Part of a small language model's weights.
Size: 10 layers, width 192, 6 heads of 32, MLP 768 GELU.
MLP neurons of a small language model. Each row is named by its layer, matrix (up: input weights; down: output weights) and neuron, and shows model dimensions 16-79. Each number is 50 + 12 x the weight over its row's rms, rounded and kept within 0 to 99.
After each neuron's rows, "fires in" lists the words (lower case) most often at its 100 highest values on Wikipedia text that the model never trained on. A number after a token or word is its count.

L4.up622:57 65 21 36 41 40 66 41 62 41 46 52 68 35 58 43 58 42 43 44 58 37 57 26 45 47 34 43 57 55 68 40 61 59 42 52 65 53 42 36 39 50 48 67 44 56 41 59 48 52 56 46 45 36 55 51 39 40 63 54 57 41 58 64
L4.down622:34 72 37 41 44 34 67 44 54 52 42 32 65 54 28 53 59 48 46 58 52 31 60 74 31 76 55 50 30 36 74 57 39 65 61 32 22 50 60 29 56 51 55 45 63 63 54 63 33 72 65 46 34 50 54 55 50 55 66 47 54 48 55 53
fires in: "after" 34, "before" 29, "until" 18

L4.up270:32 44 43 49 30 45 45 58 48 36 40 57 66 32 54 47 61 55 47 66 43 55 41 49 55 59 35 56 49 44 44 44 67 41 54 18 32 69 18 51 50 52 59 43 42 57 48 57 57 66 51 46 60 53 50 61 66 50 66 81 48 64 64 31
L4.down270:60 47 70 30 65 64 26 76 50 44 55 49 35 60 47 52 30 58 34 41 22 56 40 36 43 48 48 63 47 52 35 55 63 44 52 57 57 41 53 58 27 46 56 49 51 65 45 50 36 50 57 39 46 45 63 62 39 35 44 46 61 54 36 65
fires in: "there" 18, "t" 10, "they" 9, "it" 7, "which" 6

L3.up58:48 41 51 46 44 36 39 57 51 56 39 64 54 53 73 46 38 69 36 32 36 43 67 52 31 53 61 64 44 43 57 73 43 59 45 54 47 49 47 52 42 49 59 55 51 38 56 43 54 39 60 38 54 51 58 40 42 63 51 77 50 43 64 57
L3.down58:50 58 51 51 57 42 68 62 45 61 71 38 35 37 49 55 44 48 29 60 49 45 46 45 50 68 76 43 53 46 88 60 58 49 57 46 37 60 60 42 69 42 65 49 51 35 42 32 51 56 67 57 64 44 21 53 51 41 64 69 64 52 45 40
fires in: "on" 15, "of" 11, "in" 10, "to" 9, "from" 8, "during" 6

L3.up682:65 57 37 54 50 57 52 55 63 53 62 53 44 35 46 63 68 45 67 31 27 61 30 37 35 44 64 39 71 67 66 51 49 53 38 53 43 47 52 39 42 62 64 45 38 44 33 65 39 67 85 35 33 63 61 31 22 35 66 63 37 51 56 42
L3.down682:49 51 58 34 63 47 40 69 65 55 39 58 39 45 39 40 51 70 69 68 34 41 42 61 58 49 53 55 50 68 60 59 58 52 57 46 31 35 46 29 37 61 38 51 55 37 37 35 29 30 28 43 85 56 50 41 64 77 56 62 51 59 37 52
fires in: "to" 54, "not" 11, "usually" 4

L3.up256:26 44 26 61 55 55 68 32 42 41 61 63 63 12 62 46 44 47 50 25 37 27 61 58 46 53 42 54 40 67 61 44 49 54 41 46 51 29 71 34 49 53 70 48 64 30 27 69 57 62 64 50 60 45 57 53 40 38 75 77 53 32 39 45
L3.down256:34 45 54 55 51 47 33 57 53 42 37 54 40 61 49 53 48 38 43 50 60 62 54 56 58 51 78 70 43 60 58 64 56 56 37 44 53 44 57 38 54 56 46 65 45 61 46 41 31 46 61 58 67 51 56 36 42 60 47 43 53 48 41 51
fires in: "in" 80

L4.up35:64 45 49 40 62 44 58 45 36 57 56 52 26 46 77 46 72 51 26 44 23 35 26 52 47 25 45 58 49 27 36 32 63 34 39 63 57 57 25 50 73 59 41 48 52 12 46 40 53 56 65 40 50 71 47 67 58 64 37 71 37 40 47 57
L4.down35:55 30 62 59 44 58 41 48 73 39 65 66 58 44 44 49 30 64 76 60 39 35 63 63 44 39 32 43 58 49 50 64 41 49 48 58 38 66 48 55 41 34 57 48 46 46 51 49 29 40 35 72 66 57 40 49 53 58 68 44 53 62 32 51
fires in: "of" 27, "such" 8, "which" 8, "where" 7

L5.up741:45 67 32 34 36 29 54 62 60 20 31 64 68 33 52 42 55 72 42 78 38 36 41 69 40 58 61 54 26 52 44 43 42 53 52 44 36 26 52 54 55 58 38 34 40 55 48 34 39 41 64 57 66 52 66 47 61 50 46 59 34 52 56 28
L5.down741:51 64 41 27 34 32 41 45 62 47 65 45 60 26 54 46 52 51 36 24 29 43 39 57 43 45 61 56 61 40 31 45 46 46 38 59 63 53 45 50 41 47 48 58 56 33 47 71 57 60 41 18 61 50 57 67 56 65 56 56 52 40 55 57
fires in: "they" 30, "men" 12, "should" 7, "people" 5

L5.up464:33 59 60 59 49 53 56 42 47 28 81 56 46 36 58 49 61 80 36 50 51 66 40 53 44 37 41 40 66 62 56 56 37 58 56 74 60 52 34 38 42 50 52 70 44 49 38 62 68 62 37 58 55 41 55 53 25 33 46 65 37 53 41 38
L5.down464:65 51 51 46 74 56 63 53 49 54 40 62 43 44 25 74 39 44 29 38 37 57 57 71 52 31 71 50 57 62 63 55 45 49 60 50 55 37 40 56 49 56 59 63 45 68 51 71 16 37 48 58 29 63 67 40 59 30 39 43 38 45 63 40
fires in: "and" 55

L5.up270:53 57 54 31 44 29 57 51 38 35 56 45 33 44 57 46 55 38 27 32 26 47 33 53 43 52 57 46 27 55 57 52 61 48 51 53 70 47 37 40 61 65 39 52 34 37 41 54 71 59 54 55 57 04 44 73 56 42 41 45 57 29 48 71
L5.down270:58 45 50 60 62 54 52 35 54 66 39 60 53 46 76 52 45 54 34 43 57 42 53 26 33 51 43 68 53 32 51 64 54 53 53 46 58 44 48 71 43 59 57 30 48 42 48 47 40 48 50 38 37 55 50 46 45 60 44 59 32 58 22 55
fires in: "which" 28, "it" 21, "well" 4, "she" 4

L3.up395:39 59 55 45 67 45 60 42 36 39 58 43 50 54 46 52 44 55 54 13 28 35 44 60 60 45 57 27 48 76 24 32 33 53 43 53 37 40 66 60 48 37 67 36 37 40 23 41 62 42 58 28 58 44 64 54 52 45 62 58 32 53 82 56
L3.down395:54 49 46 43 49 65 14 22 62 58 60 50 35 59 13 47 46 35 27 49 56 36 54 66 66 59 63 44 47 35 56 54 34 66 44 41 47 42 54 53 48 49 41 71 41 75 47 47 57 71 53 64 48 62 28 45 81 77 41 60 59 44 41 54
fires in: "s" 44, "launched" 9, "electric" 5, "completed" 4

L4.up671:34 62 41 26 53 52 80 48 58 36 59 77 39 31 76 44 44 59 51 63 51 45 24 46 23 43 64 50 48 51 42 48 50 62 45 65 66 58 48 18 63 70 67 43 54 52 48 51 51 49 40 57 39 58 54 63 55 48 59 57 33 08 34 54
L4.down671:61 54 34 41 49 65 53 59 41 69 40 44 55 31 44 46 33 42 45 34 45 64 63 72 39 59 66 54 48 51 68 51 56 28 67 50 34 42 31 57 62 43 66 49 49 39 56 55 33 53 49 52 34 53 57 70 46 59 57 29 58 43 60 62
fires in: "in" 26, "of" 18, "under" 7, "at" 4

L4.up281:47 63 39 42 56 65 64 53 24 38 56 51 61 45 43 51 54 48 49 41 58 54 71 58 29 54 60 63 66 65 50 47 50 27 70 56 49 54 55 26 43 61 67 61 58 34 43 40 63 60 64 56 48 67 45 47 43 52 82 81 45 40 66 46
L4.down281:53 60 59 50 69 40 54 46 53 44 39 43 40 52 48 46 40 41 28 49 50 59 40 37 48 61 68 52 45 41 70 57 57 70 43 38 63 43 65 56 44 32 73 35 61 53 63 42 37 58 45 49 69 60 62 48 52 19 44 44 55 50 27 35
fires in: "of" 50, "n" 6

L5.up22:45 51 41 40 38 54 50 67 53 73 25 52 40 46 61 53 55 38 71 37 24 54 41 65 53 65 55 61 54 44 80 62 55 45 42 46 71 59 71 39 34 48 52 37 73 17 63 53 49 16 70 36 56 43 57 68 38 51 62 51 45 60 62 41
L5.down22:74 68 31 28 42 48 51 50 57 43 62 39 46 65 44 69 34 63 38 71 55 52 43 55 51 69 48 45 27 53 67 39 65 60 68 46 49 68 47 47 55 43 51 48 30 57 60 38 24 60 40 63 36 33 40 55 54 50 73 84 52 38 67 73
fires in: "on" 26, "in" 20, "after" 6, "during" 5, "as" 4

L4.up648:32 52 45 36 44 47 66 72 64 55 42 61 62 53 71 48 59 49 44 51 32 66 45 33 59 34 57 68 51 59 51 57 48 52 34 66 55 16 59 55 43 58 68 27 52 37 27 58 47 48 67 43 51 50 45 63 42 50 65 49 41 38 39 26
L4.down648:71 58 59 55 72 56 47 67 47 64 48 47 40 77 43 58 37 48 40 32 43 47 44 43 51 51 67 57 42 43 49 53 39 46 54 77 49 52 48 30 37 40 58 54 64 51 48 63 54 37 63 56 61 49 38 55 39 40 38 50 51 47 25 52
fires in: "of" 62

L3.up362:44 79 59 56 40 55 68 51 59 44 51 38 51 46 32 41 40 46 38 35 49 56 45 30 53 57 33 57 62 67 54 44 55 66 32 54 57 40 58 43 30 66 61 57 46 53 47 51 50 37 54 34 61 38 57 42 31 50 59 46 70 50 58 32
L3.down362:53 43 50 49 75 73 29 36 45 58 47 31 50 57 54 57 43 47 47 37 59 33 45 41 57 41 50 49 23 51 52 65 55 33 62 48 54 53 58 63 50 36 53 60 68 53 45 50 35 46 44 55 58 60 52 54 70 66 36 46 45 42 51 52
fires in: "part" 20, "party" 11, "parts" 9, "activities" 7, "activist" 4

L4.up599:46 67 57 39 61 26 50 56 53 33 47 56 37 47 67 56 40 55 27 59 55 47 37 48 45 24 30 54 36 47 49 54 36 27 25 21 80 61 56 52 47 64 44 60 46 35 41 67 64 59 39 64 37 57 53 59 49 43 39 55 38 50 73 52
L4.down599:44 55 56 66 57 60 39 40 50 55 56 41 48 42 48 52 58 44 56 84 50 41 31 59 40 57 35 39 40 66 43 43 48 48 56 37 55 52 60 51 53 46 63 51 56 23 45 37 56 61 56 42 44 36 30 41 46 38 59 45 35 60 38 50
fires in: "same" 17, "a" 16, "this" 13, "any" 9, "some" 9, "each" 5

L4.up147:47 44 48 33 61 15 50 49 50 49 44 43 40 52 57 57 47 60 40 40 55 43 41 50 43 50 65 72 52 70 40 42 39 38 28 55 58 52 55 43 30 61 62 31 47 31 43 58 56 60 26 55 54 38 62 60 49 54 66 51 56 60 25 57
L4.down147:33 59 42 27 51 44 68 31 12 58 55 31 32 48 58 47 50 46 25 41 32 58 45 58 59 42 68 49 48 71 44 71 44 38 46 62 45 74 52 56 34 33 66 41 57 57 56 68 62 52 40 40 43 55 51 34 59 61 22 53 45 73 34 49
fires in: "all" 21, "of" 16, "first" 8, "following" 6, "these" 6, "early" 5

L3.up612:44 50 43 51 57 39 79 44 58 13 68 48 71 40 58 54 53 51 65 43 61 53 63 39 56 57 67 64 44 61 56 36 25 40 66 66 42 27 41 58 42 64 69 66 25 39 28 48 48 74 44 52 66 62 57 38 42 41 55 47 36 59 47 43
L3.down612:39 51 51 41 45 40 50 34 39 55 42 51 59 59 48 59 57 56 60 50 49 52 61 60 40 48 50 44 47 50 54 41 61 54 49 61 43 38 47 51 44 45 51 41 44 49 58 55 41 48 68 40 55 43 48 50 40 71 66 55 50 44 41 44
fires in: "with" 50, "and" 10

L4.up335:49 46 43 47 54 22 56 58 63 68 29 45 63 21 69 67 41 50 35 25 39 57 39 59 59 46 53 70 51 69 45 61 62 40 28 43 55 56 46 54 54 40 40 67 62 33 58 69 46 53 62 49 31 31 51 57 55 49 57 73 51 56 45 34
L4.down335:62 50 39 26 43 49 62 56 58 27 43 55 73 54 56 67 58 65 38 51 66 31 38 66 65 47 35 42 43 47 40 57 78 68 59 40 41 64 61 58 55 50 47 66 24 53 23 40 18 59 54 47 30 60 49 52 44 38 50 55 57 61 43 43
fires in: "to" 70, "should" 5

L4.up756:42 47 38 74 51 30 47 47 53 26 37 55 35 58 51 45 40 57 40 33 53 54 62 52 15 38 73 74 27 52 51 51 35 58 58 46 35 36 43 49 35 55 46 34 44 60 37 56 58 46 54 45 38 49 62 43 54 51 43 43 44 48 87 40
L4.down756:54 48 63 32 40 50 43 52 46 43 66 33 54 71 51 40 86 53 39 44 37 68 49 63 52 37 50 50 33 50 56 52 54 70 34 57 59 43 48 60 42 66 42 51 58 60 53 27 36 48 53 38 36 60 45 57 50 47 67 59 56 45 47 38
fires in: "s" 42, "their" 27

L4.up14:56 62 28 48 57 29 62 53 42 48 35 51 50 68 68 62 53 54 44 49 43 44 42 51 58 48 46 54 57 66 57 34 51 53 71 54 32 55 19 33 37 52 56 45 36 51 41 46 27 58 53 46 52 43 69 60 32 53 55 60 69 49 51 39
L4.down14:36 49 38 33 48 42 69 60 45 48 45 49 46 46 49 62 46 84 45 47 49 46 50 56 34 46 68 67 58 48 43 41 42 49 50 64 50 56 40 62 57 49 48 43 60 45 33 42 32 52 45 38 74 45 48 65 60 71 48 54 57 57 48 44
fires in: "would" 15, "not" 15, "so" 7, "can" 7, "will" 6

L5.up455:45 53 34 31 25 37 76 67 48 45 39 64 57 40 65 35 70 55 48 58 29 21 73 51 62 55 45 60 37 63 61 53 57 59 47 49 45 36 37 36 42 42 65 53 50 45 37 48 43 43 80 45 56 35 67 59 47 34 51 65 49 56 40 70
L5.down455:31 62 43 40 79 55 63 52 26 53 56 47 46 61 31 70 43 43 60 31 40 46 52 35 68 50 78 57 45 65 63 65 59 49 66 41 43 53 61 53 38 65 59 55 41 49 49 41 38 71 58 65 59 46 19 50 37 39 51 55 65 36 48 52
fires in: "in" 53, "1" 7, "incumbent" 6

L4.up91:41 42 44 30 45 48 46 62 46 40 47 65 56 53 61 37 52 55 54 57 18 53 49 69 56 39 34 46 46 78 47 31 50 56 61 65 39 45 57 49 41 69 58 37 58 42 51 61 32 57 63 72 34 48 56 57 14 34 71 64 50 49 63 44
L4.down91:46 50 40 58 56 50 44 61 72 77 32 55 41 54 57 31 64 61 28 50 64 57 37 48 63 32 58 38 52 64 62 48 47 36 17 54 72 43 43 46 38 48 33 51 53 42 58 52 61 56 25 49 48 55 52 52 62 67 25 50 41 51 36 48
fires in: "his" 62, "in" 6, "incumbent" 4, "a" 4

L5.up208:44 34 57 40 55 50 79 54 46 54 54 42 50 26 68 72 35 50 34 48 51 54 51 76 51 52 47 61 45 56 32 57 45 44 35 59 56 43 41 54 61 81 60 68 46 41 41 42 62 39 57 44 45 36 48 59 45 46 45 65 44 58 70 46
L5.down208:38 65 69 59 42 56 48 44 35 58 61 47 43 48 41 55 36 61 41 61 42 45 56 54 58 35 53 48 41 44 37 40 51 64 65 62 50 46 17 49 76 45 56 54 31 59 47 45 47 52 64 43 43 51 47 53 61 36 50 34 49 55 63 40
fires in: "with" 32, "by" 10, "country" 7, "within" 7, "of" 7, "the" 5

L4.up460:55 33 45 33 73 39 61 42 49 53 61 51 48 53 75 54 56 61 60 52 27 60 48 36 31 49 52 34 36 71 32 62 46 28 65 44 41 48 63 27 48 65 67 36 61 38 47 57 36 34 53 55 31 47 67 55 56 38 60 72 39 30 52 28
L4.down460:47 30 52 59 61 58 59 61 32 50 66 48 57 62 53 59 45 32 40 39 34 62 42 52 25 50 49 42 24 57 66 68 57 27 70 50 56 52 53 58 42 49 48 58 71 59 58 40 55 40 62 57 37 71 65 52 59 46 45 48 12 58 39 59
fires in: "of" 43, "the" 38

L3.up78:49 64 53 43 43 47 45 49 39 54 64 62 50 42 37 65 60 65 54 57 67 51 67 44 27 18 30 42 56 54 45 39 32 64 53 41 78 51 56 42 51 77 58 32 34 44 49 46 51 46 52 34 63 59 34 29 35 30 69 57 37 57 57 30
L3.down78:26 42 45 63 38 53 52 49 42 48 51 20 52 48 28 64 45 58 79 45 39 50 61 32 59 40 61 51 52 48 37 48 57 55 50 55 52 54 44 37 42 52 74 80 52 65 42 50 36 62 52 43 57 45 48 45 41 47 22 61 60 40 22 72
fires in: "other" 36, "in" 6, "independence" 5, "largest" 5, "others" 4

L4.up607:50 60 29 43 65 27 57 60 92 35 54 54 55 46 33 49 51 51 61 36 47 35 54 55 54 49 52 43 52 66 30 72 45 49 37 52 56 42 40 47 52 59 53 52 17 37 43 69 47 39 67 60 35 51 40 50 67 60 61 45 50 30 50 56
L4.down607:51 64 43 25 43 69 42 45 57 41 67 55 42 68 19 58 43 41 40 31 43 75 47 58 44 67 46 70 55 54 42 57 43 64 40 36 31 66 73 70 43 36 55 54 62 56 76 56 38 54 31 39 67 62 38 55 54 65 54 34 67 47 50 48
fires in: "later" 25, "not" 10, "again" 8, "after" 7, "before" 7, "then" 7

L4.up766:53 64 49 36 49 40 48 41 26 28 26 57 37 41 37 36 49 62 52 59 42 63 41 50 41 39 44 72 44 55 43 42 37 32 59 50 51 65 58 50 55 47 48 61 51 26 53 66 80 42 43 38 58 40 45 57 47 47 49 54 44 39 46 65
L4.down766:61 52 59 46 41 46 53 46 32 39 47 26 36 51 38 65 65 40 55 47 50 37 57 50 62 32 35 49 52 41 51 78 32 55 69 49 56 75 71 54 45 64 73 70 48 35 54 44 57 66 38 49 55 60 50 64 75 45 43 46 66 44 45 60
fires in: "this" 49, "that" 33, "however" 5

L3.up410:52 47 44 63 62 46 45 38 30 46 30 46 54 52 48 52 47 46 45 53 28 62 55 56 14 47 50 42 56 64 46 55 37 42 62 56 28 53 53 47 29 64 59 41 63 37 31 54 51 32 59 39 31 48 50 73 43 39 61 53 57 38 66 69
L3.down410:46 57 48 46 46 48 52 70 48 57 73 43 55 58 31 70 39 47 48 47 62 45 64 65 49 55 59 67 61 69 61 64 65 69 31 56 24 42 72 36 57 63 49 59 31 55 48 59 47 58 70 48 60 34 60 42 53 59 49 57 38 35 69 53
fires in: "after" 33, "when" 18, "if" 7, "van" 6

L4.up446:16 42 53 43 29 44 66 61 29 28 64 48 52 55 43 49 52 45 41 50 59 56 46 45 48 41 22 50 49 45 62 42 67 47 59 52 46 60 31 38 54 72 56 35 44 50 48 53 43 75 45 44 44 54 65 63 45 16 47 54 54 50 54 32
L4.down446:51 39 59 54 57 49 36 47 40 53 56 50 24 52 31 54 32 49 48 52 55 34 33 58 56 43 63 42 56 26 40 40 44 67 59 76 57 57 52 47 56 33 53 50 41 62 33 38 67 56 33 61 55 61 10 52 67 38 41 43 51 51 46 65
fires in: "it" 55, "festival" 7, "itself" 6, "candidate" 4

L4.up53:43 56 40 59 39 60 73 64 46 55 33 62 51 53 64 52 58 53 38 41 36 60 36 40 67 47 55 56 49 79 27 41 40 31 52 49 56 48 56 45 51 63 45 46 71 43 54 65 50 58 46 46 43 57 68 59 56 42 35 58 25 40 71 49
L4.down53:51 52 35 47 55 56 33 63 63 58 59 51 58 65 24 51 47 48 58 61 65 43 27 53 29 48 50 50 55 71 23 44 54 53 52 47 39 62 74 50 56 46 35 36 31 59 59 66 52 77 57 70 48 45 56 50 46 54 54 64 34 30 59 28
fires in: "a" 76

L4.up243:46 69 47 32 38 42 47 61 69 59 31 44 45 34 54 23 42 56 57 53 21 44 59 65 42 46 44 61 52 78 67 53 49 63 57 46 38 57 52 47 54 60 69 32 63 14 48 59 54 42 56 26 42 46 51 50 57 60 50 41 58 51 54 51
L4.down243:41 63 36 46 59 27 45 56 44 72 63 59 23 58 57 40 58 48 69 43 41 45 38 62 41 43 76 28 62 59 61 37 49 59 52 37 41 60 73 63 59 51 66 51 44 36 49 62 53 36 62 43 49 40 53 48 53 52 54 34 61 37 48 75
fires in: "however" 16, "after" 15, "while" 8, "when" 7, "since" 6, "from" 5

L3.up61:54 57 34 52 46 43 64 52 54 70 46 63 56 43 60 61 32 56 50 57 50 40 38 48 59 56 78 48 51 60 69 56 67 42 51 42 41 25 46 42 39 49 57 32 71 54 47 66 60 60 73 38 53 32 38 51 45 46 57 89 53 29 49 39
L3.down61:43 52 33 57 36 60 58 55 46 37 25 72 37 34 48 33 60 53 35 50 53 40 44 82 35 42 64 71 33 52 49 45 43 64 41 50 40 65 74 54 36 30 47 67 49 34 41 30 35 68 51 44 57 54 51 53 55 55 64 46 45 42 63 46
fires in: "to" 63, "not" 5

L3.up259:39 62 51 51 36 31 54 59 40 62 59 60 39 48 52 46 60 56 72 43 51 52 46 70 55 37 39 43 38 56 43 42 31 51 39 29 48 30 41 42 50 54 33 58 40 32 57 32 31 33 57 58 60 44 47 54 47 46 57 50 71 49 58 53
L3.down259:32 34 56 54 57 66 41 45 44 57 47 64 46 55 58 51 53 73 34 54 47 74 53 48 57 32 30 50 59 48 63 44 43 50 36 72 69 21 30 48 23 60 57 58 54 58 48 38 58 51 58 53 31 50 49 44 70 57 71 42 51 49 56 51
fires in: "it" 68, "such" 9, "itself" 5